Weights of a small transformer language model: rotary positions.
MLP neurons of a small language model. Each row is named by its layer, matrix (down: output weights) and neuron, and shows model dimensions 0-127. Each number is 50 + 12 x the weight over its row's rms, rounded and kept within 0 to 99. A neuron's up and down rows have the sign that makes its largest values positive.
After each neuron's rows, "fires before" lists the tokens most often just after its 100 highest values on Wikipedia text that the model never trained on.

L3.down498:46 55 46 60 42 49 49 48 63 60 58 58 49 77 33 52 52 40 66 54 40 58 52 72 53 53 55 42 59 57 40 50 24 44 53 56 41 47 78 77 30 48 62 61 59 48 54 57 41 44 40 49 43 63 75 57 42 36 64 52 76 37 61 41 48 47 34 71 44 37 49 50 49 35 67 55 39 54 56 59 32 55 54 57 54 68 60 48 61 28 56 65 41 29 42 40 40 45 48 60 43 57 24 40 56 63 41 50 49 67 36 39 39 37 37 73 53 56 46 38 19 37 61 32 56 39 38 55
fires before: "or", "resent", "it", "als", "ec", "ubl"

L3.down86:55 58 49 40 35 70 41 20 36 38 60 42 50 54 65 57 54 69 56 68 36 27 35 53 58 76 34 68 28 47 59 41 51 42 56 18 49 52 64 33 51 27 53 45 54 54 52 43 50 54 66 56 41 31 43 47 40 39 50 57 62 47 45 55 49 51 60 58 55 56 68 63 35 50 51 30 53 59 50 47 45 50 49 58 62 49 48 50 41 69 52 52 45 53 53 59 52 64 48 31 66 77 44 45 49 47 35 71 69 31 54 48 43 60 35 55 58 51 40 52 55 70 59 69 82 32 29 39
fires before: "1", "0", "2", "8", "ch", "c"

L2.down322:38 19 58 56 47 76 60 44 48 31 65 57 29 56 57 63 39 45 64 41 38 33 61 49 55 37 51 47 32 71 40 54 27 45 28 54 64 53 47 67 51 54 80 50 53 51 46 33 49 45 62 63 39 56 37 47 39 41 38 48 45 42 55 66 40 31 44 30 66 35 50 55 53 26 46 50 50 42 63 63 44 33 46 51 46 41 43 50 29 51 63 58 61 63 51 61 60 42 44 81 52 42 47 60 57 27 35 43 65 60 39 66 56 55 36 43 43 67 52 50 38 48 50 55 64 46 39 65
fires before: "p", "ult", "ear", "ul", "erv", "our"

L2.down270:36 66 52 33 58 58 47 67 77 43 57 43 35 36 47 41 54 42 56 38 66 52 59 45 50 73 83 37 70 36 43 58 68 55 50 53 39 51 56 80 30 55 58 39 40 60 34 61 60 56 56 49 39 47 62 36 53 52 31 44 54 36 55 63 45 52 56 61 37 29 54 47 27 34 59 45 53 41 31 65 40 57 65 43 55 45 43 57 29 48 61 63 36 61 40 63 81 52 56 39 33 53 65 45 40 38 54 44 56 46 50 66 48 61 39 70 64 41 41 54 70 45 44 56 61 57 52 53
fires before: "un", "x", "g", "im", "ted", "ed"

L6.down298:53 40 43 41 51 51 66 56 50 58 69 30 56 54 39 40 47 31 23 60 48 70 72 49 34 42 34 35 40 30 67 27 35 40 45 42 52 32 43 44 58 41 49 44 41 40 66 46 55 73 37 68 61 59 43 82 42 68 44 51 44 22 26 51 57 36 37 58 57 36 49 53 55 37 63 28 50 62 76 34 48 38 67 54 44 44 44 34 42 44 50 61 62 71 51 36 46 66 36 49 57 49 62 66 58 49 35 61 48 23 59 56 55 41 58 31 50 64 51 60 38 58 49 51 62 41 43 45
fires before: "p", "m", "ine", "b", "B"

L3.down557:60 55 44 35 50 55 51 44 59 62 45 79 55 55 41 79 53 55 54 21 44 61 58 40 52 68 52 48 40 57 70 36 59 33 45 59 69 61 33 49 55 47 57 52 57 61 48 68 50 59 44 54 51 54 46 41 61 46 48 25 48 55 39 55 25 51 53 62 61 44 51 48 52 67 40 52 51 40 14 61 26 48 48 48 53 37 50 62 41 38 54 38 36 39 57 27 71 50 54 51 50 40 83 66 34 33 47 24 65 66 51 58 65 51 47 41 42 74 53 59 59 47 45 60 64 54 34 54
fires before: "ut", "ed", "u", "es", "em"

L6.down51:48 50 42 37 46 48 43 48 43 61 66 62 38 32 51 59 44 46 50 56 49 65 35 50 63 54 46 56 47 27 54 40 53 40 65 69 39 36 49 55 50 55 51 45 48 34 58 59 42 62 43 78 31 37 58 45 46 63 49 51 55 43 39 52 37 42 62 58 54 42 71 47 41 42 59 35 60 41 46 32 54 48 39 55 49 78 46 45 60 55 62 54 49 66 46 68 51 55 51 46 50 65 49 46 37 75 60 60 50 35 37 57 30 48 30 65 42 27 22 24 62 42 33 43 50 54 42 47
fires before: " |", "ment", "v", "el", "ern", "u"

L3.down401:50 58 31 47 62 64 31 48 52 74 47 50 37 53 44 48 42 43 35 27 59 31 45 33 37 49 54 39 60 83 46 38 56 53 56 53 68 67 64 40 29 67 53 62 47 44 45 49 48 53 52 72 30 68 62 44 43 49 65 66 40 49 56 51 48 53 36 58 45 59 64 48 48 39 60 52 48 44 46 48 58 49 54 75 49 67 68 51 35 40 49 53 54 76 59 59 48 33 84 49 54 36 56 19 45 50 37 58 63 62 63 60 58 52 52 63 30 52 24 43 21 46 58 49 40 55 63 44
fires before: "le", "r", "ar", "et", "u", "act"